From a checkpoint of a small transformer trained on Wikipedia: untied embeddings.
MLP neurons of a small language model. Each row is named by its layer, matrix (gate and up: input weights) and neuron, and shows model dimensions 0-191. Each number is 128 + 24 x the weight over its row's rms, rounded and kept within 0 to 255. Numbers have three digits each. A neuron's up and down rows have the sign that makes its largest values positive.
A block is one neuron, or neurons of one layer that tend to fire together. After each block is what it responds to, as a language model described it from the Wikipedia text at the highest values.

L2.gate855:132127091120124133130117132128123130089138158100110107152147130136146094050108132160122176132119151092161112110094116115121114158137140119163146126149117127153132126142114080164143174133107093158122127128117135125094126150082104125101152119135101160172149145146109115142150172119174118083120114167196142078112129159145133144137117146146138123089136132118133150107129133125153145096121114121116095145140134131162189138130138198117086139129127103162171125108118152104103094146128137097079149125122141123106122129145130120113150138120154142156123095119143132129159139060142088108
L2.up855:125153128089132111162149141146076134109113106141155178142090123155137111142145133071072095121129164133148127100166095141115133132148091093138147108111119116124096109100145098142177110129154127129132142087095133095129136134147144133135127096122129124114132154147146142115146136117125136072138123130124100100150146127123144130161131131130109132137129145123177141102130096126139128103100119116098122131128082104131098134125096191142084138148057128139180136133156140158093150129120160137108069130140076156158151085153139095141133139130139102186137138121076125141166119099129073082
L2.gate2100:103135144157098074133137113151160131154135103094150150118122097143132083151139086125095117122111108120098137137122143079092169138145088055146084139136153131097156101157094086097068134102143073131148169145142135110149144136110113096122126173166124136121106132115082101151187192164104136111141145142120106140126139109118115132153110110124138123136097112104159128088128136144138152104123161090113143046131158156115162134123141158104126171151142095148143154116115127089154138140149139131119127143138131147119094170154125145131119134091135139156109083124163126104108121129101152138
L2.up2100:142094095150096124183086108160123148148135115140107140152117107103103141139127091134092150148100112113139139133120155110132138162112091087119132112153120137111111082118142169173126120100118155115109129128147073105100113096110129129137127142137144151146107111110123126094112113173129110082152168107108112102137124183157126147107102094127135079140103163133108124104125068139184135144103080109095091098125121096114121124111163137126096109113137138136133133119112134107132131131150150100063080117106102192141133110143106143119132160090146126150132140076106106164129146106142179121
Description: Newline tokens ending a table row, caption, or list/heading line in structured Wikipedia content, mostly before the next |, - or table cell.

L2.gate83:115143149116090116069121138113131115129103162127175122112151127141138157150081146168178136164118124126114109137148135175120138089083112091124133135148140109139131076085132123127154117145145136131114155148152180168107099138137101108133151162130121138138111154115150148067114125129154108134146164133156159120126149097155145119096123133116166134132128123133093120103136120140163116152129102119077150156130116125176123161138130132122136142118142166147108110154118158132118114147112139118084105139132125138155102129117122103131162150097113140107133142154111124114146129111131081146
L2.up83:141105117146104118142157113132133140095103183090155101165109105152127126096161101141120111138105133113120123129113144094138133104119136105144143122130147158130128058073109115144149116128139170125100142141134135102091117138153141092119157115132131155130163142135126132071147092123106110127086140161101124131115145136166124134139104113134092154149101165111098112131078135143129139109156146136103163147177093136150151159158128124124094145153141155163113132102156143134114151141131187109131079160134132171151114091183108156075141110117079099100115151140128139112143121109111138129
L2.gate430:148132077124077122124106117089097124132114098118162130111123118099122140155134151151111118131147136117129085111143119164089145145119122105104126130145111142151097119104191091121113159147093112153146127096118144142101082141138141157108122127126117117105077128148121143117137132094062113088119151120126134165129112117121133149114105123134096109112125115147152110091117133158142098160124113124142088140117068111171128060119137133139132180138089123087150119073167078135143134158106156123099177061102157123110135128161144121110151137114087170092139123160142146178166137155139145140
L2.up430:123102149081135109146100160103108136153115117184149109104133127128142146153120155104107120190126142104164143178108146143089131151132148138118122123084132137106104137117131104151121164126166093150143134162116084119095151125109176158117115065125158127147128077122137140154142112111116118092158144148158112125131126150126086159127146128106143106150105151118102130154099144128167105138140112112166130149121074130143094129112108125103136122172095120111153143160089086125134118120078135130093160162135092129103096082134129135106171115164108097118148133132180140158140118155139180142
Description: Fires mainly on the split-off piece int beginning words like intensity, intention, intimacy, intimidating; weaker on scattered word starts such as died, current, Mu.

L3.gate98:151085124119137140104182121149193139139106170138138137114146158121154101131137125148138131170130098129130124130107159108146134131117143114119111137158109131117133119125124120097105110093135161102109078116117164169108129099134164136128139146126141127114140128131102106150112163146113120154121139134182103109133112156126127118107079150118074093125101123135167133121154117099161086124135100135139095121143091147128170124107144142150123101144143115149135111114116133153115098143112164133091122098108134135100140105158135169134101131118125071137119145153100120112150124120128118165
L3.up98:132108154081134113142158134123132138102136130133167158171118132074114103129092127139088118088153116111103123140130114103126118128137115129147135128182130114163117162116131136145112098125127141109132122143131173104136114137127127121167143098127132149112118164147187140146104146107160133097167117120138125125161120124156127100134150120132124113159129136149150176154116109112163111102121183085145047125134100100174130120132131179144110126160168135100078179130119121163132162156099129166138158158114159123133082111145125112124114141120151109124156135119158101138109133089140104146
L3.gate529:141157130134138129143120139105064148121129147112148121113104130106098129142118112135147090133167154108121149105119131137139130172120122176128123108125131082125108142089094127095077093109131167111140127122092125098138087127092142153119124160117111158140115116112098106100091109138105113091123155115097191144148118152136080063155140089091136164134155102081154119148140115151092111127125127130143139095143139125149186169133136110112128107169127081136127127107156116085089094170102137145146100103096101092077105139136137149132158112099077077108165125155172116144156128109159162151
L3.up529:168122139083085076119142119110141138137117125082159117154108115113107180136139137115143132134078101082127133188118140122163119115133110179115107126148127151109163118128112163132168132084106109142106133144122142111079139178105115161130110096121141117154115109138155116113135112108126090145163124112121121104114101179140180164152160115068068114128147166157084132100145160115138137144082131119145127095093124133124089140071123185111112146140123096155114122118111133115100138151152145141124149099155157115155166108111117141106137134139108101115117158141141158128131123111117071097
L3.gate1012:117129132133176161120169122141138117105131101122113116153123139128103095140094154173154144113117148079133116145107161144165131118134112157109094105147091148137119113121137189121081131165117105145117061155171130099134122129126132158161127114118143123126172133109165122131059138115131105160141123110118177184161111176166151105189123145122075099159173149148149145147097084124116138125120105145109127129116125154143163107169146128119104141117143111113090125082147140122083183123101169142108149127107090070127146129130133136151116110160116111162136168154141124143091140161174115164
L3.up1012:167113129104147161117146114112135095146077141126121124131158117112170094157142131146090123157105144073153089160129124152150119115157127155164108151128146136114121129171141122119121153134127152140109101133150146161144125162120169132126093110136139096139154142127133120110112138128125157160152161106117143100176142118148160107131137132124097133153170099151138158152130124124132151161144123146145102086118115108119105117097132174140091128148155078166126145144128154148115184159086169156102133141128139089136136116109117162150160086134142097165143129095158158143090121156162126184
L3.gate2464:123149150089119103128196150125154136102107128099129104158134134110130076160116152112075101129165128124154120114150105087129129145139125118164131103159118097169068131120076138093109154131156072110124101142133123114129138116124131113141135145168108159088139151155168130106089141124179154138105130110135133139146116147175108143112127160104099133104142138127124182138144149122116151153146091129136151139165128123133115114143126122138160087122153118137123146099148146144101162121141118159175139132122151137144129145174120161138087107183090161115088128119188101116134137127090095083
L3.up2464:148093110119097078109099139105091140181096164135138096095120165146113135116141177139109123107110171125079127131166111122095114132158132154090143129135130107080111127184114117163123115138121131148131126147105127135116130140157146115122129111129127150169118145104140064116137117140098097123140096127112134093118116126110126159127172115136184138143124126101139102102133101136148119166173128115152097127165163168163149123162152154143133123120132133151151112120106128106104127117104131134103108134136105064109131111101108142100129188197135137101105134163102182133145144144102149150
Description: Line breaks ending a row of a pipe-delimited markdown table (after the closing |), such as filmographies, track listings, sports stats, election results.

L4.gate557:109135093162114107124167148164156136169127123114073151171148142143128119127088115154151141094146113150096138097111119090139106136119128100140144083154141138140136121124169137124123130119129152158134155165122095094103101098107139107130110126134109154107078110125100164147118138122122109141153154102142167114114126113126091141111092135146067112156136140143139133143124146098164095129153151156176114091111063139115110156098140161136152164153163145133114104183137140126086150092133120106130089173119135157168171119116107165147149131135158133148158108132128099172104133106162165116
L4.up557:122168092128183183169146146133095129141104122116167148159125145145117155138108143165140100157141119122136109179141106094112113113146135120088122127109119156096122083126143121174139121126161144126101165142088112102111135162139140162126130078140133151133144121169100116099109123145140117124116094094110111129117118167171149142123147128124102089151125073111133130107113094160117131139121087110096150137133144147169125156087115109131116102134144147122096098143116102115194116101116151134122144151106144158099120150164120127117125113150128135118086125111159164117150104117096143135
L4.gate956:096127146110136059140097169129126142135124120169119130160172131146137154116129144188116132141146190142128119149131133120124093123126120122108106117162132122147109112179110072200154131155100110111100164100162118136106130093150147132123093114130119136115122152164139105091154121134130128104119142160118135157119126108155134138135167102126180069154114125170089136119131112135114139143134104143134141108160165112163112136160111097117119145099122130166103107124150132137143120112117088157107122115156134124091122121110102129205110137122095143131142091091136119116147113122155125123
L4.up956:108156115134134124098129180166128105166129124137121144139127109161136137120103128164096123114119099164087145132119118144125129140140129142115112162114150131124110155121133118158131106126136127122100176153144158136114081115144170153129118119131133104145097135134159128097108087116078152119091115156147118086113109103182161161117126153096132164148128128159169156147115117133157158122109111093120166060104155143118138102129106148153133147172128125101061141072105122157135116121097133128155113157124110145119168113128180142113109112100125141128154113170089110122134156120118167129
L4.gate1482:093116085145120130135114163134108122102087120112157124179131168112116182112113138080099122138124152157150134136166140093125132135110137146168124088102142119111107111123177161147140129131113116139150159125169095131097109113085137126162144102141084191095132107160123070130125123149102145108148110120137108105144116081109068108117139142114130133168062080091113140132100126139119101132118144158133138139100138138102124123137133077153138121142100126115105130127147120152137145150105129117150124156153113116109138061121116122111125135128144156123141164102143143123092109103138142161
L4.up1482:102101117141157135114125139098112099150155139117075156136111164148081134122110126084155204135143125136142158096078102070117118153149178118109133077121137117127113145113136118127104155122107160117148140107119115149062114127145168140151139118124151131132147168132167110094110086131167151139106110143107100119112135089121137141133136080116110147110125153133127144176162115208106106161154131122152116112164125126082095131107134156135139076155117104121072126143131116134124158167152110116089127132146148135115156165149171157144109144135139164115117147155190144107136083184121114119
L4.gate1543:123141140087140104085115126130118125098131153134158124104138153132140164174153123138117099127126079115120129139126125140070088084134115105141151175125127116149160115118119099166161159120076167106151119125141105120125120096137114159151103120136112145156109136131187104137131202118123148119120151137107114150083140152194167088145104138123101132160148138128126112126148157099109130097120065127115106167100105114143121097107160137118124118137154183164046105132156118090142137156097086159127190175130122139132121123136127141154124135143119137071130164100105156141136125153144115160
L4.up1543:107129149101123181133132129156124117130087125128177164134135170119135129103120113130116131115162152119104092120139144135150107137167133133130099166112095144113153130129140061138135155115089136096148144120152169097149154101156139121142126125160154128147094116116163115169145128168125137110113139135150140145120126136144152131130125137108144123115171076206082119162141171141145125095066117136125109133090146139119127115083091130131155118108133118141117076131131133130139122172128084154123165132094168123166155117162102158127139094145141132115091094155054147171123139132134157120
L4.gate1662:157121071139120109077106109117115160162141168124173120129095122099089131099129149140118127171123165172118106108144118118124077115148124152122067095103118141118085124177141133152143141147158122153119105170120110150123135112133108110137117151098158159149115163102104148144099141112126092119148113141126159112137135124134130125102133126162146113095168121109106118102147128162108126108113130157078103092138136095166086126136093146126141168191141136128097155150130106119114104161138154164136137113069137110146135118113160148169096114123100123135132189142158120175156118126087163105
L4.up1662:144116104133125084116147134136093142124071131138141094099121078074100109148155141121149158160120141096140152123195110118131106112144101152097108157107132151108095132198105145114109123136089187121092162073095104129129135152147126079113158107154196155075097163130144154167113167170089102157142144133117080112147130113142160127173066121127161144148146141134126117142111196116123070146105092141109114146093150129156150157133161125097130152159136146105138138097145127126105110112172080131074133154086107155162102107141164154109106090132110155172157120183138127134114144130140126134
L4.gate1783:133100108101141108104129148110126085162126136115142149145150076159155158138112130118124107107130113117151104141090127134114124117115154148138110086135140106148159119121120106134144115177138114103073146151114140157144110116103149141127148121136154085113083149142148189116094104145156129177153140092114131140127152150160127100090166085118151110149055118177190097095146130124152131114122086086122115099114131148102130115150082152106127137103165104110085116109115140104125126129159111145147153107092115106161094121094142110113102190144150145052138163104089090115134188158122137104
L4.up1783:129111145135113089092104124153094169134108153081167163140101123128126085136168111100141124130171122127121126160106121075115114102140153158112128145117101119177121115196144098152102152096144145142138131160151139086151101121156144114149135147105133148113127111127138175085121160162177182103141123122087122143169137098112083140133101141125108104104121095137141108139119113090126152164102136131152160137111130085104112133104101146122143143092111133085103110139141103167152127149107161144092147172096127140110141109188117160103203151134133096108135133094115131153148120155086124146
L4.gate2104:081104113128142112156088112125120115158090123126117160141141124189104152119091125123118147133109129102144132110121144100131133100129128122146146093134130148121122164116136133124123144137142171141129126119139153145116140114154159165138114119104135163111140128120080107106112134154127112122099130143174145166125109117133143146112136133156157114130106098078092135129117165127138111139101154180100108168128130152141132130154130084170182130112144104121122122102111105117124106134148135113120124131118113160095135121162136135174142101141139134159117083158121174146097125093110106102
L4.up2104:088145121123147127161160119168156104096132096133123139129100117110124125102191172171145140150144102192135111163183117127154097110165125177143152113102141099125128142126134185124090070136138132140120135127156123156128167149121081116150143159148181146166132158117138177150111178117097135121112122120111122098151145118115154158100128157098112091128137138133143125135151081102135147134145114178146151128132124100166127115124143131189148107152151115106130134139095166166125130122151136107182169114147138098103144117138182177175130130100163146143137139102066125116126109156089116087
L4.gate2181:141136107111114132118091117120162157165089129140143107114104110130175090120111156105104101161159125111082146167138143140141104137143133127156111136113093134117161136073149114120132125112146146113099133118107130127147096116133085110124138139152141178100122123127133102105094115161168176155107133127111152148169139128151144120119181093123172123139077148111135142156145129097121106167104124118091116151119081147113106111090108169152133124138163100103077128146074148133173121109112098089114140086109153143119154161094111139130134100151170131146119144094125112131131163173161117103
L4.up2181:136106137128098127134129085146128145103093132151120130108186142186143166170142124128135131121143144136072080146135099130158107153128083107119081115109127129120132078130143113154159144098152130182133115156150142150155151152175160102088130139131144121119116182142129133110124135153110099121162104171103106140133145119084111163176120106160143127147079108154138116134142136142112147098106128113100128126090142106130146112113078086188132120095097103110156127100143129120144117180111141125127124146112092106095113124113142164133157149126111141123107125100136136172100140134102125116
Description: Opening fragments of multi-token words, mostly Latin-style prefixes like def, comp, int, conf, aff, as in def|ence, def|ormation, compl|aint.

L4.gate380:147128177153115101116096127115128136115125149135137111118118129137111102097116072139107108142139168121106057111105060118145147071145083131083120144096143130152097080159119157112180131167102148168117129105128130149136134152110160093163098127138139129144139152120121114128107113104139115119134128162100137124090106136111112084139130099136140141081078163118136162114137099109131137128110111118116084155160108115130130145124134124151101124109120120124121146123132146153096135128111105112126135104110135160138130143169092103147126145132145139109151135118154097087123143115129103124
L4.up380:099104116101105138125093124129106114144142131097155150128124148097141091096107101147146145123101158119114104133079124106108124124151133138110119098151158142142143088133113118155141136092051145131126113083106133128077142147113168115122134134132135132165137143163105131105142177117132087158161108128124118119137126107155116118128174118086176140115159131111121163150117152119097092160118120126138131138134107116129189100123148138118102140139104126112152126115144104145165106157134100091133119095128144150119089114179132117108142129125145112169135135110138153092156095083117123111
L4.gate611:109103129129151147140151103094147120160151118078130120101132147161107132085102164152153149114117095115150091115104117148110157132117123129103123173113137116127146128189106197117098115130181169134117082105100132134150147133152135167089107119166117098106127123154105129087128119169159123111166096104110171098124097100147116089125119120103135141122098136122159131150167210152150074142150138141151155102158119121155135158146151179100140180108133119129140108137124187164129112151113098120145094160122133138141061131139135141136118129118166127142081137146151107095157117133150116117
L4.up611:141137137130131163118110136131124153140080105124135109123110124083120100152119152158128094143103138126156171118113147095139126123126117161129102088118046125096136146132157088165091136147094123127124142108155105168118144170117133085088125108138147098113166122117156131140114141148129100135111093102150122127144134086155132119139099137193155110159129110120144113130111121134111150127152129126085105163159141114127160135100135138119103136123135096093110154128138103161141082100153105136152099123121140109090119132161159116132127145143080098121133109127111122178159116164143125107
L4.gate670:138085113110122142112113167107132116126156137163125111091127141118145063085134134102139151133136080128082122110153103110082141136167099146124092159130148129130112124107112114107118144125128131118111164130114107101110156116109079127134087112126159099115124132120153107126102144121120154145108110138160113114111091129113098119096174112121120122124118148116165137141143120156148136103103164137107119103168107160124182070136120117125153124146125090088106178138136125136085174132088136132128120130162107122157128104130105130135064138173074136134160130105121182135121106107149168138
L4.up670:148154105125186116113131117141135125152121122184141146155174108153126132119106158125141157127131124128086130136181123114131146110130133156149149160141140128105147135119133114133147123112107117141115147101096140149154127120114082130140120091110148111131138153173141166103116115129124138115134107125126103099108113130116199114136093167100139133064080147129127119103108112148074135115083116146117110087111107128130161072115086100124107112153124072111123118082152126123109148126083147121145107119103109139104092117125142126098110152137116151152155141113079145115111112146144125123
L4.gate688:094135114093113112098113100131160102137112125137167128126142124130120146130149128116099116099173117159150116166164174093117136100139133102116143156139137128109154139086139131125094091116083133123114104135117104150097117133151102131109166146118094155087153127149075119091125148105124081086078118173109139118137142098085093091122119146132159111102144131092148113149166102134138121135158100144110113130137158152146168121100144165106108132091080144136124095144113120105098133125126139100140126138160161154118185143094153119140102165097096137133109109121105156075157121121140126154
L4.up688:142113135119147121139102115116157123118133119151086187176149141074133106116099141113099164108098141121131107099106091047100106144156146122105104154119141150133154141171172143151138144137123094122122157120127050150144155141133125156122091115106109142137110126152200099115107157155073097124141129137103149099146123107108077128153106157130129145141125140154105152087145109127117128168109165074124144131121170098137117124204109102113132160095127095156134158137108117133101125164154138100148105124101152127116143172125122088141122109121135121131136100102104123140125065121157108120
L4.gate1391:175104168118151107128137119149138117107108131098141117067144129100141111143112148116126148120132120132131134151158145087131159146166151160086138121163109108175091121126079120113120090124161118150157156139108131136129131111114085123095104149119110112095136163145159152096177095150136052120081111109165124101154128119123119077133130125138179162118156152133148132136168148109127101142115141134104094134109155187135139109143150140156154130139131078142124172154114185111102128128122144123187126150086171132118141118105144140092114177161103093125122143111134093125136103125132143118
L4.up1391:125094114106147132082139089110128145132122148128120093150123132101149103182147145166057162205094136128111119115143144136145156132125088146103142089133105137138098112147148135183122121139152063125117151121126132133138164111120100124123106133115111071153121182115094126094175092117156088077132151135144103134165111141153139125143108123140164125117114120145126129156104118164119099141145100133103135147135137097101161150103148144117127142142088099127131164116139172113157117104112132134156139135127123108121112122106118141168169079134112128115120128117113171098180115088133101123
L4.gate1968:132117139124155111108110140139121106140120121120113088129102087117153129091090108076173090109134083120131140112149103106085142121154096158086132129170171152143092126143144107120122087111106129080129121139164133083095149113095069131140132135147155125148132143142110110136169140101115075121142132122122144080111183154152136078140122118093120150110109149131111138111157132115112123154183146096121133104114114110132160116118174133150114139168128165118091117124162126186130147155144135120120122122143173126118137104110141123147111130119103155150077107113124109166154128115140132114
L4.up1968:165113131128166090111131110139090138141133082104121164136112117066131143113132166105139146146100082092133122133160097127117145122109095119133109143167145103112106181185136077136085157114106161149094119133147117103148095121106117139118119148137123135128107139168134094138152135122102129163149121118137101110114118144062126101070116165117163093163141118141149110106106111135101124116144121092115125102156116113140143120160121135165093133098131130133151107119119119088091131155136132136108137138097111110125135116094120196116172160116131172202118150093170163129118126102112114153
L4.gate2279:113119146162167154127152161108119098100147099090125117109182145164108142135107143096092131154087122136117142123168119143100119174126125137121144120140089147135109107125142106123120128074168082131099146098133146138117133107132107167083096103162144164143119132139110129148132146120110147125121116142160121144144168111115127114116131140084096126134124160125144153098143130137132122117132131136112153136132098146127185154178128123130118125118159169116114122165104116146132148102099104131143102124087181114144133118147117147071144206136106138153105146116076109106122126116125168117
L4.up2279:117082125132112093120150156108130100143105125142105109132104136109123122120123117123129069114179139198127113104102132126120108143156129150102161137085141121138180154157126135145123141127081111107116141108137120107117115109117087120154111148127162134141085156119173154146091137124153133180119120147128116127124111138128138169155131106127146119115143119131145148113133109150126161165072127125149131113145119115086089146163123170137125133104183111083133134118133118137148113117150179135113143087122165105139175111126160167141127095111173122087073147146142131125116136152105155141
L4.gate2551:125151159129147138129125148144173132128153107082122084138130129152118082116113093187123123110119111113125081122119146121102104147133067131128125157149099140163118112119140123148144143131131118147140131107153152183131111123131109123158146133160080138105155142130102144117122134160125140147086116165149166102139123133159138068133113159131170137108107156106150145168121118114126106087165161069133128124149093186106134127115164165117150148135075140104154137117121102098119092120120141141130112141138105092162105167121143108086109145090119134120125124111133147130111105101126130121
L4.up2551:121103065131170105142137088121149139079169091093170117125088137083135105129149130148137135136155129157098138134113139131113127154077128145143086130126117140165161149141132151151139103133151145065145134135183109103137165141140083115102108136124097132141120187143132115123115113099147122089184153144130151124134157115125086136100110178127140126137149181119111112147131117165128136125130126128141142132102091164149144146143144124171190116108128077106128127146145118100084149131119079146108096126117119113120122102118110128143169154156111138124133163118148125114147154123124102084
Description: Line breaks that end a Markdown table row or separator line (after a closing |), just before the next row, e.g. |---|---| then newline; rarely, word pieces like c in citing.